{"num_hidden_layers": 17, "hidden_size": 192, "num_attention_heads": 3, "num_key_value_heads": 3, "head_dim": 64, "intermediate_size": 256, "vocab_size": 32000, "hidden_act": "swiglu", "norm": "layernorm", "norm_place": "pre", "norm_eps": 1e-05, "positions": "rope", "rope_theta": 500000.0, "rope_fraction": 1.0, "qk_norm": false, "attn_scale": 0.125, "bias": "none", "tie_word_embeddings": false, "parallel_block": false, "init": "trunc", "init_std_qkv": 0.0311, "init_std_o": 0.00534, "init_std_up": 0.0311, "init_std_down": 0.00462, "optimizer": "adamw", "learning_rate": 0.00173, "lr_mult_up": 0.648, "beta1": 0.9, "beta2": 0.98, "lr_head": 0.00519, "max_grad_norm": 1.0, "warmup_steps": 505, "schedule": "wsd", "decay_fraction": 1.0, "decay_shape": "linear", "final_lr_fraction": 0.0, "batch_tokens": 65536, "max_seq_len": 1024, "doc_mask": true, "train_tokens": 281900000, "max_steps": 4302, "dataset": "wikipedia_en"}
MLP neurons of a small language model. Each row is named by its layer, matrix (gate and up: input weights) and neuron, and shows model dimensions 64-191. Each number is 128 + 32 x the weight over its row's rms, rounded and kept within 0 to 255. Numbers have three digits each. A neuron's up and down rows have the sign that makes its largest values positive.
A block is one neuron, or neurons of one layer that tend to fire together. Before each block is what it responds to, as a language model described it from the Wikipedia text at the highest values.

Responds to: Function words just before a named degree in biography education passages, such as graduated with, earned a, obtained his; weaker on role phrases like serving as and date words.
L11.gate103:135058102092117098149141111104086140118099144083144085146086147098126155109100107142115148161115125142067096096176134130103158101138108100144136114128153144152150185154096153154129045102101085103115199116110157116143102157127179142196141124094144105201082135191084092114165112103148110054173180135086168100153175157103173143105217100108148177113148076126115092119138143148107063081196
L11.up103:135110126112092142168162096055141137129196196077161049139142167137113108132148061139137142186128173084050132104148133153133080140131114099148166093082107100156111110169104143080112121093052092151141103104161185125137163179121138110147161108161156118143112102102130104093136068144173186116123136107100152092106128120123151119121144127114118145171092096119192152101126133130181117136211
L11.gate249:081135084136107084132181129083108122110125196157076140150222118093114145114114069143119142145143134130156215099162117137064133129156120096210126080103152099134092149156104124086152090113085107081101180126135175112129151115139165102200178116127110075130091074137114142129128094131088163144107146156139135121086098103120177118172117120151119148127138129123113156136117173131174145092196
L11.up249:092122100173113176165198136150125097106125170154102124100094161119128102112126075181143142137143145132115180131155086161137135129142169139114166055134131074163058132180117168093148141185038076092116165196126134112120130105106142127154097119170131076134090172113132124148122069114132129101143124150104141128155143118131138139186122142062145157129121118110123109114094139107177100121131

Responds to: Person-referring subject pronouns opening a clause in biographies, such as sentence-initial He/She or relative who after a name, followed by was, joined, died.
L11.gate88:145112104131137075113176116134139117104155179101099128154157081163176101082100148120133083132061181215111133129153144137154153140179162170106114114143126129121140088185089146180141191113112133153115116160070136116094110099167126083191150133136089159113107102159084138150080104160105143172071102171115072086158160078101075161115131102119166080185169135123091097155113165112114106121109
L11.up88:144150132080038078148201103162146145113162187134170174162110103115163123163130115125083158163144124103104144130192159175138118104097079166102150145130136106080105167151094125080158107095093153134049180151116138100143135099137131146142146124116076094145118168116120166140160048078133132126129150119087089111157022169142100163104128076060146185128151175095091076132130170095094075132172
L11.gate146:130086162139112113150139146103138155090181177060198073137130160101146146147106124165107178138126079110109084078111133144119152150156168101092145083080156113151140154164107141100074133075112101135117159090152097143143113110146123202107123132121119158132124133171118070176151063138160174113135155106149134054158073084207132175194184125112147146149092117121100123126097109111108124119150
L11.up146:118120158100107095171137128082118128111184147091175131122165126041130133127083123162136182182120128144103082130090110193162094118170141136078158040095125082157190155166124090103079123116109088108134161087140100082114138082123165172111144128148176183160116101173112117147080092151163149095115134096162119106142138129205116109135147157101158181094060149140134068133086103124161110072179

Responds to: The comma or final year that closes a fronted time or circumstance phrase at a sentence start, just before the main clause, e.g. "In 1991," "During the battle," "As of 2021,".
L10.gate10:068154218135110170120107147098088155100171141134134095144162086093087128132125128148108099154111147115130126118122118155207094138146091043140117120142118087166058154110154131133094098126175128113113129131063129145133120109086137136097133169127142153135157135134112167114090093174096110181118139086183208106129112134120134102120115146116116117137137083141087227132213170134190146166133
L10.up10:123140103105100137162167151135122123087118162157134109111124194113079094139114121121080089152111152072108141106147066136132112150116156104065122112113087177175150155109148112117157078144143162146128085155144165161103130086077178155190114219095135167124118213124101162111133082127185124182092162095171119048171137164160089137082113165178147115146075089139097166117124139125111141123110
L10.gate68:147151165085140184155111171138207152155098178103124102125154139104183119121140122125075130165115192120089064099127086156122153200120160105132136058130109112164080100151062121128170135113144076130114111094101111120108076109107132180167126141158142132143101076125138118130178094117166164140130172138130107110109106137140089126115080159106107078156149119167112151163152160101179113105187
L10.up68:090107098126080138124133138072093091081140095102152132106173128123153082152141179133109148189220130104115079089170080141187119123123171062142149135133094156110170148196176146170100087151091184134159136058113102131143106096139107125137168184106100110123120146201128095154128095109177063149130109103084073082134140085091124160084125107116140165130146123120070163141138164126071106164130
L10.gate89:100162142069142132168148150103158088099076153126098095161140099138165112135155156189117183160116183154096095103166083121096109150202123132119144115144185154135115114176104110199149096164085071127128193130065173142193088160140109163137111105127139162130083120120086107080055182163071156110107152103159117126108110091036164180110150133090125104140146105189096157122137194105190120145160
L10.up89:136053061162181179120096177164135130171159169109172123134114145094126081141127117142156120077113104134149148058167115106154179102090161135174145113118125145167119087114093172088170160112097098103155163162089119093155110118143117115082119125139105124120085138137163161111102136080133113160142155151079118065127150137094130128162135124140159168125161112101158099091183199140149093103145
L10.gate115:085135087129140166100078159174105125083101068119119097128121118123152091143159163109101048121144123132120147054122074140176127123137143155143126169160144146134117152117143087108082118089177057175108131133159071129127145144161102148094152101118133067168095160147149134136145162126135100158054145086093172166129139070082116147173155133125057059121165089147136161137176146140111171175129
L10.up115:126163073101143110131157136135122063112125160154026114054075119131164152170121156084093164090181168103099136108137118131177130112092149170134150156110149130095162059126149117213181066065136078112108140102052102154097145131091123103150182183099140178081086174131118137172126100152118131165133107147070069144137131135165141091072124164158156139146112138128147077146104135132119113151085
L10.gate165:114117117130166090154077128107159147126151164132069136129093142089120100152151114164126172155152131178072111089176108165093142113053155124112101132092174115113128122113123133188138073069115144195121116106146167184132092111153128151150217180135112171094102081160073104144111139112151083138144140137176172124103119128094104163113150166089143100130174136128159088080116163104140057119097
L10.up165:168099104125102130123148161078176143168105119152148114094095117085174116215111135126169140138138150158098112135165127166170154174141117125126112049100138107126157103127147109073142100172090097071172094103126119127122168138099127114098136135118085084120130124182191122124170146119097088119133128153139170110141179079150160167161145181125117099132114148126155118116089176132131127159176
L10.gate217:129162103158114142130085147167131114138133080152154127176089068061134143182169082122103068123182118135136129110193115111176097095157054124108117159161102146110172069177152170186113154145164099123148126142153198130159134115129128166080175141101141175123092153118115087113116159107164122139065094163114096087110162156070147149113095167160109087144127099089099084098145178131090088157149
L10.up217:111129114139127094135120083198144122123142113112155079116092113106102137202147138092175074073137146145142146125134134104170111127130074141104166165100107170134123091149161115137107147133123148110176096146124161085115118084143131155055224103099102221139139130077137078084117149134123143091116164080090100095112192144048200121080151183106138155139131109145135122098117121135131075159157
L10.gate221:142080120074150152146154193084164126082111085123114099110138112098175123131151175127147136172136092140165150071216127193167141138110144107146136161110173164103156099068094080133169100118133075145066147085135089122175098093043124127125136145199160152098123100171156138135144086125175127178114144084084139099112104047085160156117116127107110132136173099104119117152123162124126140154176
L10.up221:160182122082126133128108155144190095093111112174100103142179120116187138157190184143177097211114103091116089079163091126135136157119164119131144113156179114150157069093117045198135105128093117178091139120072122159167122142138108152107131122086123119148148166133121137142104127103132101179142153121109126134127175081064097149095077125143114130110197130161135157127102193141164094176205
L10.gate223:105150216103209131162099151151159182152129136113117088141120142103134102175158164122159119129125186152093135089139104109147119135106131107128080074164123071143100084132144116137134146127150058131108123178191091140154133141128119150065146117099129127152183097112099129109090131186104130183150186104154119136119130158135124135139130131130059142123136110184187144093133089112156125213157
L10.up223:120066146129172134123152220125121151154105142083134128111109084091135145134146143145100098089129120183114101105167142188103132176172070125141089139122125110115047151158117144117148150104178057144089155105104109133118100145165141159059136153123110079157065102119131145159105198146112169098156140178156123078106118152123135116224176118153090169124135188112101121163105146150107152141112

Responds to: Copula and linking words right after a subject in biographies, such as was, a, also, been, as, just before a role or status.
L10.gate19:153172169141124135194140083123196108169189102144164133137106124099073075180181098187126148154135113189135067117109066174142159090078081098105138070170143125181113156152079095075115139142181147059143155158140179089175124098107103116086123148134151137174169146112093109158095115146122138124115123102163168129171173124117152106111139129147151133110138128074112150121116113201172147113068
L10.up19:082088176070089127140130145134106132127043092078176155127095157134164139159111117141106111170133151132103206060084146142115144144129087137071086160139144134148098136132100124140072193094141077116105114100105125194106158098072163187103167134149137172168105143061142173125110070119142103134082151147073114079189124091119113088139123139129144143112100094155076107149168092158140161203145
L10.gate31:145113124143098120147131131045121099080100141131116122134101097138196144137161116157165168143153150125207127120119134151127171089151140179124114104141116113089126124075054168111137136070147100109107136085144052147094084166065126140132065128164162123105056070093179104152133148113105128119106150144112163137143172122149165174137118194156111143069055085169182139121129178101148066150151
L10.up31:167161105144130068160156130083131118074142116122175097160146103160160124101166117158146170142155130148145124147073131205118146133125106167097136067178124142142155120160050078053151109134071144140099140116147073133146119132120114146149083115144130104140121116151114131132185114160088134113068112084165210148214144127065115145109132193143137135118099163179167158069086147135147070138138
L10.gate43:112134053092108123097179150140092114098104175162117105167134124123141115091173106145136104117099165144098171165155079155092086131131163115110114087126165173121105118173135117083152129148135196156120137111150104183165110131138130086196160094093182084169065166146116096062173109095110153118098130097132168132129110104097083148101108087050166038174137158126143139084106148144085140143123
L10.up43:089076120109109128089151107166062167105185090147131140050057144119108135151182118127153119113144111144136219132135126144146170150153155119142109159114152120112130134137120158097182112118124126151121139219118124177153118140132133088142113109173123103167108141166159063126162140185067118120154107128076153032114154052127147127151094111081137070162097124119114119148116163135105109150060
L10.gate88:130107108205096111109132131161183174106138088108183058177135141129124107074157135088037102126161090176129116146158247124145158127119115078140155149163128124157140103142061127101115103094134153130136166167131147109081165104067083120113100112141088140149128084054152157137106127135063148123111141142124140077097119087091130109146138080123162120137145116137177093146178186159121138123115
L10.up88:153163156110098106165122160158151145125101149117132067140090107088163116087148137109032115140179104140141136161152167047040116121064178088172150081109140125164097073088134177087200166134123116124140139141111178140184125159168125122118150098220145110106059164112118130110122144081081077130122077156120127129158084147122120119172070114048148107190171107171140192094132159106142127106112
L10.gate91:087137169172159140128173120120130130109150163060154022134076155135116114116128114145086067121084180138123121101112098183060155131102115101108138084161093165115186145133100112053118116112112098201122177096126097122109116132125158150147091123160107170153135137149104143108115095164118095129154143114156224121150185085147148164138141130110161137144093153075131164084102155113133080145156
L10.up91:075140073161171061093146107155176164142145115135141102121109144105082162122161103069110112140114151173112188116106172115146109127169166126174170124125141110102112148139097187114126160178099054077164099204032142151155163095111144136107096097083109132136167164111125145163126128114101123125100155108113113150124147058120109127110166151036108137057164137141157080140162123112101110124091
L10.gate95:050166105136112170133124120166116092155219147108151104109127178076110110127180132124120102111134128116137140134133103151112166142118062117142131088145139126133134193133102075060145127125168092199150176126136158208102126117047130135105126197143110183105144147106130161135113121140136123145126221137120150043113088140130131196127096152111125125154090135123134109132133086151168118088138
L10.up95:120117096125144103138151071142101089155097150129170160104183158080159160086157107146128145086161113098153134139165100152124167153157128158197103128131171181143129181185127131123173172133041104183135175130188201153151073154110133157151101176118074168107113136129132130138126123089122187160137184126142049131119114126124113166091089081078127164144101156102118166105095126179146086048141
L10.gate142:151098090169083149113140128130132173079074163167119103141103115153191113165136060118162107094182151168110150099129158167143134135144112150133120080141108182108138144155142156101121143130093163075139193221111144133115175143100094123155095123112090085113094149122142099124132124122148119118099133112109135088148060120159062142129114098149172138125068089114138114136117146134124101123118
L10.up142:131071114209119134144142143129155165085144177136083118102061101111134086166223081167125082089195128136111135109083144134107116133101118111118129111158115161126114119190173164072125123120117140093147214164159118195135158156156102168157122114166142108121120107104115075137139147116108101120122166127129187131155100124156101156087116176127181123140125107114140155098085097074110138119070
L10.gate181:151132127128078083133151124095115154045086116077175129137154137142166126125093120151111120093093090206123146119095207129085154106114126103164140097134104124130106124127096154055133128101121172150124156067179133162161162140147134163146136136155140117115083125066139121105141123101160166149138172125131121069110102092103083041124159099125127076117131052118171133108132186139068103077101
L10.up181:123170127118072114129143126070091131096072150175129083156170124128169082083122133119155064129105097181169147157130166131143162163190118115150147125128110139099117096111039128081134114151118157164154150119170122147198111109142108073100101066124175133163083128064098166108123124144133062135135117101131156114146151093106108080126118138146113124122109104120195120107134194159094092190168

Responds to: Commas and "that" closing an introductory phrase or noun phrase in narrative prose, just before a new clause, e.g. "Also,", "in 1822, and", "Bold that".
L4.gate114:158158150085137114114156107098064138048112186118050138126141124182111102088085140128089127154172146146153102151149137125126132077133119120125144202139137153087110114130096124133130153118067161196119168133106112137153137139159114113110166124092151096070068159142089153108126103108160121129038143104130127172154162087078096143114117117119187173182140085128157117170092135114107059202116
L4.up114:143195143109161183067109152104156171130144160129134070089170066170172104108135154239125152184118154194144120106196113115138054122117132084150138139144154124122116094084104108150108167097129091169110146110131115117156136120104051115148111151114187160078052114105115134097119123135158140130113145112169160136125128091096054144179155177098138136189101095114129180137117136141152092192152
L4.gate117:160181133081145110111136149093124105173108107121149113096154150139100115111144079145104110165153114117075134137126082162172094119083155095158136178128120135138119154113116188162167140093075139164099203096113107108126110114152065112215155169140141120142131147148085128161155091139108124161103137062187115134142141036093162167156191132121149089215155078129117143106138161131136111089108
L4.up117:136146152143140115117132173115126160094136153165139136177114186192117067128111133131151138217150163164156142155089090154120122163145145141074132115148107156131112111109129094100146103125089139147132112104086152130156133120142117083168138138051119119114140182095167177129138114118146111098055148131092114108103146084061128095155118098138173106123193168164075114071149170200103100208132
L4.gate181:149115177162085134151097095126081167071140179092150133104121128092101168112127065153121166077105110078160169149153113087169094148189137182099129061097088133140129165098149127119118174068140129146137132128154108153096145187152122148106117132110183112159145086152069150183178093098124089122143165125102144091117117119133108177137117168101182172142146114072092107147070139138118081117110
L4.up181:135137188132163114157143154097129153095111099115210098169127103122111161097101071181137167078068144120106109117133130109141083152163139153095148125129125119179168119175140124127116161105093077123174170095101130043168107189127098192127150127155177130168149108139057160127127097101127087115086141134118144104123160199096072148115108136048190124156167174083115137146054144078112051112122
L4.gate197:098114106121107179094125074142133143176105087186108120047133144134162109158135175158058101084189182056163122131139117170130176140085150175161132106134136101110091129101147116194099108142186165108118096073121106081150129074135118156093176116093102114141142150112091204135126120090168102084146139188103135176115117143116123167139107163092106103163105165125160078125159134149073108085132
L4.up197:152137068160117153127132122137133115128146119125157091078119121145160073129169088210057132104155179138106091170127117193169128170134203111160157101162156136156111071147133132183089128182104155062199133123107085101094090091127121163126149123131153122147125135168095119116129162076107151112090139142131158125154136121185116139143072183116150119162107180148151085121134075112146104139137

Responds to: Articles after is/was in definitional opening sentences (is a, was an), plus the first token of a table row, such as 1, No, or Year.
L4.gate62:102155045105142161096145158188143119099148190101219170151136128115107135095136156146126090087062127123160137099076127093115128171127118129205186143108112118162159141167159129132115199119115099107112137119108130102148140089109126145115111099125101065130198158090095144117136138217193146157129118153129146107125157117096121128111146073063140102156153129097079128098120128181129096124093
L4.up62:094130100169075185085143071148023162129149141068156216140106170128163155137127145121102151161172125163151141153147185119094132070120150093144144045157159096142112155139164149099167141127125178174092096092129124159117171137156148089134113121140071060131133097161179112090183101102081162139162101153150097161108152126186126126128130076098187092106106090165080077087114080128159101165075
L4.gate109:141091042143110128088161096159091106101131166112160131133086142071148151086118133101099130122182112180114137116128159174124193119116128111175166153137094117120120143066160132093149103096121145134047185180099101139107170121179093114127096113083124141119129102091150137172177091131169200175136146107151131123131174107090105103117145142098115148107081073087101086170120113212115110139104
L4.up109:138168062138103105132118108120102074114143106154086149132129099124165123122127089072160092145149145162108181115102133171206155070113128144111134186136101143112113138122157095144158122151171147128100140118115154173179061087177154091128160100164110177112073072108138149163156092189152134099185000122154139167119087129123130169122143111174116120118124100184153124138127106141133140155141
L4.gate169:153185131135120119134126079149145142188110188096104194058085182111134138154123117135101129092151151078106145134125171144134175129149165116194105071139137126103124092122131114106155100155116104170104109106149086193082093136112171097165144152166068053137124100171141153058160132133120120132143099162159070133142175078146139098154112089120072123146154063105109144115146115116136124127193
L4.up169:181127099126142123083158111153158149125094206110121181084103127170079114147144031131125114150118089148121149160077195115182162112117153119126141137133131153146079103080111200095184162123120140141091199109101138133105121092142117084143130134154097129113116115171063126152144159181086119138119044115066095142134144129139180131157144091064111128136210071101109097120192113143125094099110
L4.gate232:131106130147114157137155117164120138138068139099164123135128154116080135122118097122088109168158167101184171152108149117139155135094139159117092105123112120167111135066097140082134215161115142116070110167135097112089151069112119118107127139080175129137130119100160148133172111096137137148072097149110092086141138091104074098114120091146202137117090099151144081158141178180061101180133
L4.up232:090132125193138158129179119150164116112061057088154078105060118149086150114080117183092129136135116117125093131040127122133160146103119175067088170166182153152125124102124135059155153171121129126134108134179108083128113069172127141122114143121182174162159082118147103136156110130146148124105108123152071082150183122161097145153140070116192088127167123167178074146098170163057145177096

Responds to: Subject tokens about to take a verb, mostly it, which, that, who referring back to the article's topic, e.g. "It was released", "which is".
L10.gate93:098115081123135159133172135173137166150169178114166161155087190076109097131155150108075051148098092133107191133181170139194104120152178162114122116131063125125175093118095097169159138096122127142133132108149164165080147135108118116118158145152118181144132136105083162162130115158106120112106124155160136108146064119159112169123118101057119130159140095112102154133153108124130129086139
L10.up93:099174080143141146123154172154135136173155154141145129123151098092131091076159108159123096178079163108114145123172208162185111112119175157121150133125015181127142104092113102199170133147083169078140129094086190133090081092130123142119135116162116185155124135130100141119125141139126106075120125123145126102089123102151127150128091149112229132172164140152108177130133083117183149093102
L10.gate101:149197125121090056113148127109095153060174126117106123128109120175107159134110099099159146132183114097148102083177137187101110086060086095118192117130117138133196113180123147130084124125135134132144177127104134105170158181135082108129121148099150148063146161135108080186131083100084122117124107092131196110117113150112096176101152157142155084126119168154124179130140153135087111206082
L10.up101:203161066148132126147062136175129114112104169124138151169069085150100114092108060111158083133106105162171126151115144096102123108114159167133134123148160148187129124179185097149108164140096110137116136182099167125133052128184114083106063175142100191094138114128167082116082109142127168128062112070109144131133145114146128146132073155119135089106127158136166150094104100122131109139167
L10.gate105:114161082082124074115123165131096083093097168084145108203152128143137169118110146162138110126129119197085162077186132177130160113131139156146100137098186126157117091133147115134129112085189051106098111086185073116139100073145120117074163142133179154127118131093132064111111161170100112115149096142151136077089146139222117124146149177109115116130161186155148063081145128152117113103124
L10.up105:158151071108097162122147113103091135119150061182120118167159115127124090124114144075128165168107133123138173122100207150140121115177139159156098108167105121119113132090107104090136175156158160154124163129127118123173105082129110077175180098146093126152100089173079142104113100124155110155076074155158067175139088100143114169095133094103179134130174163112105092210117154082089171183094
L10.gate161:157170145150135187110102085130113119132153092174117103124099110159136115145132164095135154173191133127157087116138104085115121196167133128158061148098113079149199099069140140125141111109133105147132112148161126108135135085156133090038076156096111065113051089089092138125125089086105145112115125114106087151131109099135075162107105106135128180125102150165148160143145120190131154094164
L10.up161:161154134148158135158114084149152120101134098176159112166111078227120100099138120131128171119134165163135047166149061125154064130119133107131116156158155133157138093102132129111139064088099119154141131134143137088172105137171119132076133106097131091116099101123048109119127104120122171095067123104110150138133163078133123151100109138138135178110150150150169132139080104175155122097132
L10.gate176:100146085115132083168136139132103165134159127177142155141163093118097096104120149080134157215100086165074122176181147160139114108109171081089071100168108096148158087168104069103136074100121102114138159092148131145165092114142115158147166090134165094138107135121093130082157128154061058098109160105157109134115108129111115174082090139174144126107092110110156127119173085125067152130122
L10.up176:112106135155119137128079080185157129072085101141166164166113073153136127085101115130123059098166100194152180130137109088169177153163099157142164102171167102151144129096119160089146096160141109166142112175117131073081093068120147107162166184120153111082128079106125112160113133139127182137121124103086101133112160103172131097169121121083174172115156108143139085192093069171128119113129
L10.gate189:144157086083129048159129109107118103081131138110128118154157125131120109148120136181084157162146157140085103157097127117133103108142128072078186080130153147113128124122105167124157108155063115094139119074173150130193142099162113126175156104158123142123121164180071144111114056179124093096123137099166131159166182088130078131103147158097143117126111110136123103163169153114140119194135
L10.up189:128139170090174102143162173115133110163120144152121131104156165153130159129097177153119149172095140114139197159097143060109119154100124131085136142142137119110112055018066129117104162168071119083088093159132162074155176044152120105109161174111092134126090151094132131110142099124195097124126090129111128131160164100125091080125117143131064130087149129147121148095181165168115144195139
L10.gate220:148158080106164077120159182172134143135113187150148119097103114179129091097097098107134156160071136189093159093140178118133123122181193173136106154119117127131120111129067145143179056164103102087145123138039153106186121076118085117161143157178150094126131147113135094112136096167125136151127139131117029075130115114195127136077130107101190167186177153161108113133128178127114099102126
L10.up220:096115145102137085135144127108128129132158108179092125167134105135085141107161126098117165197140100098138149125166083110115142105163114178085100114127099106080190099079081131182156056068117113090069129135096176079103142135059105143117151166122178180181116097105119147134120072137188114166109217154145097131083146131142152170129125114124161196156118143109158140168145171063129156082158
L10.gate251:190177076113137110125196190131068155088126149135158087197145087128109126130083102162109100136123116179125108106170172127137144114142137096122132114172127127149153131165046085168146116126088101118055108167066113083136142122099152122155151136184158108146085076126134146130119070206142176099101125162149116085118133146156149157095097059152160183164095124144094113109109121107147104114149
L10.up251:169133138113143122170107166147142150134144096220131149110104152150161079099130148085103111148122137097143146180139110161134118124164105157074112191144143133076113101118132155136142099164100169132090207150086181123167098149127154088099151082151087096140129105148144149098164111086129085119083147110098119134165106210083103139056128116153133113139161122105120114130121142105088116138150

Responds to: Fires on the word opening a predicate about a subject, chiefly "the" after "was/is/became", or "was" itself, as in "he was the principal", "making him the first".
L11.gate49:126130134112055132106102103114115135107105094141067119161120140114212182186091215083123131164144137132106126161104161074128116104127093083101152129106107145121180142132073132115094147059113159085120137065129116121142171170133125146165131107118106140130133175096098125146170109108129104097163116119106141123092122104140070148108165109095115119085119082172179103092108198129050092161125
L11.up49:120132188107102180096147125146174138084094114082124121103094106148160136145142148078105104161157193146110116110028125113133138107123079118105163078162139120122109101109071213090139137119116158079150153046133151137139125139128109120149082126159166135149165181082113137154114152115090178111122087108138127136138121071139118131133129143032160103153165076156162133129142125114187080146111
L11.gate81:163116142159133118150160129101155134071099059169131063160114091140137140112162125191067093165199119139129095137084136138087129141091101064105140104141208161149176140143143189087149154141118144166141112102148125161164084119179124122165168124121131090067160112076108123116137077105128109138125125093187181151139182128058121081158128159091185113122122119161182117097131112163099128147134
L11.up81:136129184074117085132152104134206104122115133160160153097147128200158157140129158151115088186137159130092167144126164078090122126150129055085133095148098130162131063060094140082137164115144138088120102108162128145128140127118099096082139126134123088118090119008143138127124131163161156142082136124133150133187086108157114068112062145139118216108139177056164103138150145166092160180169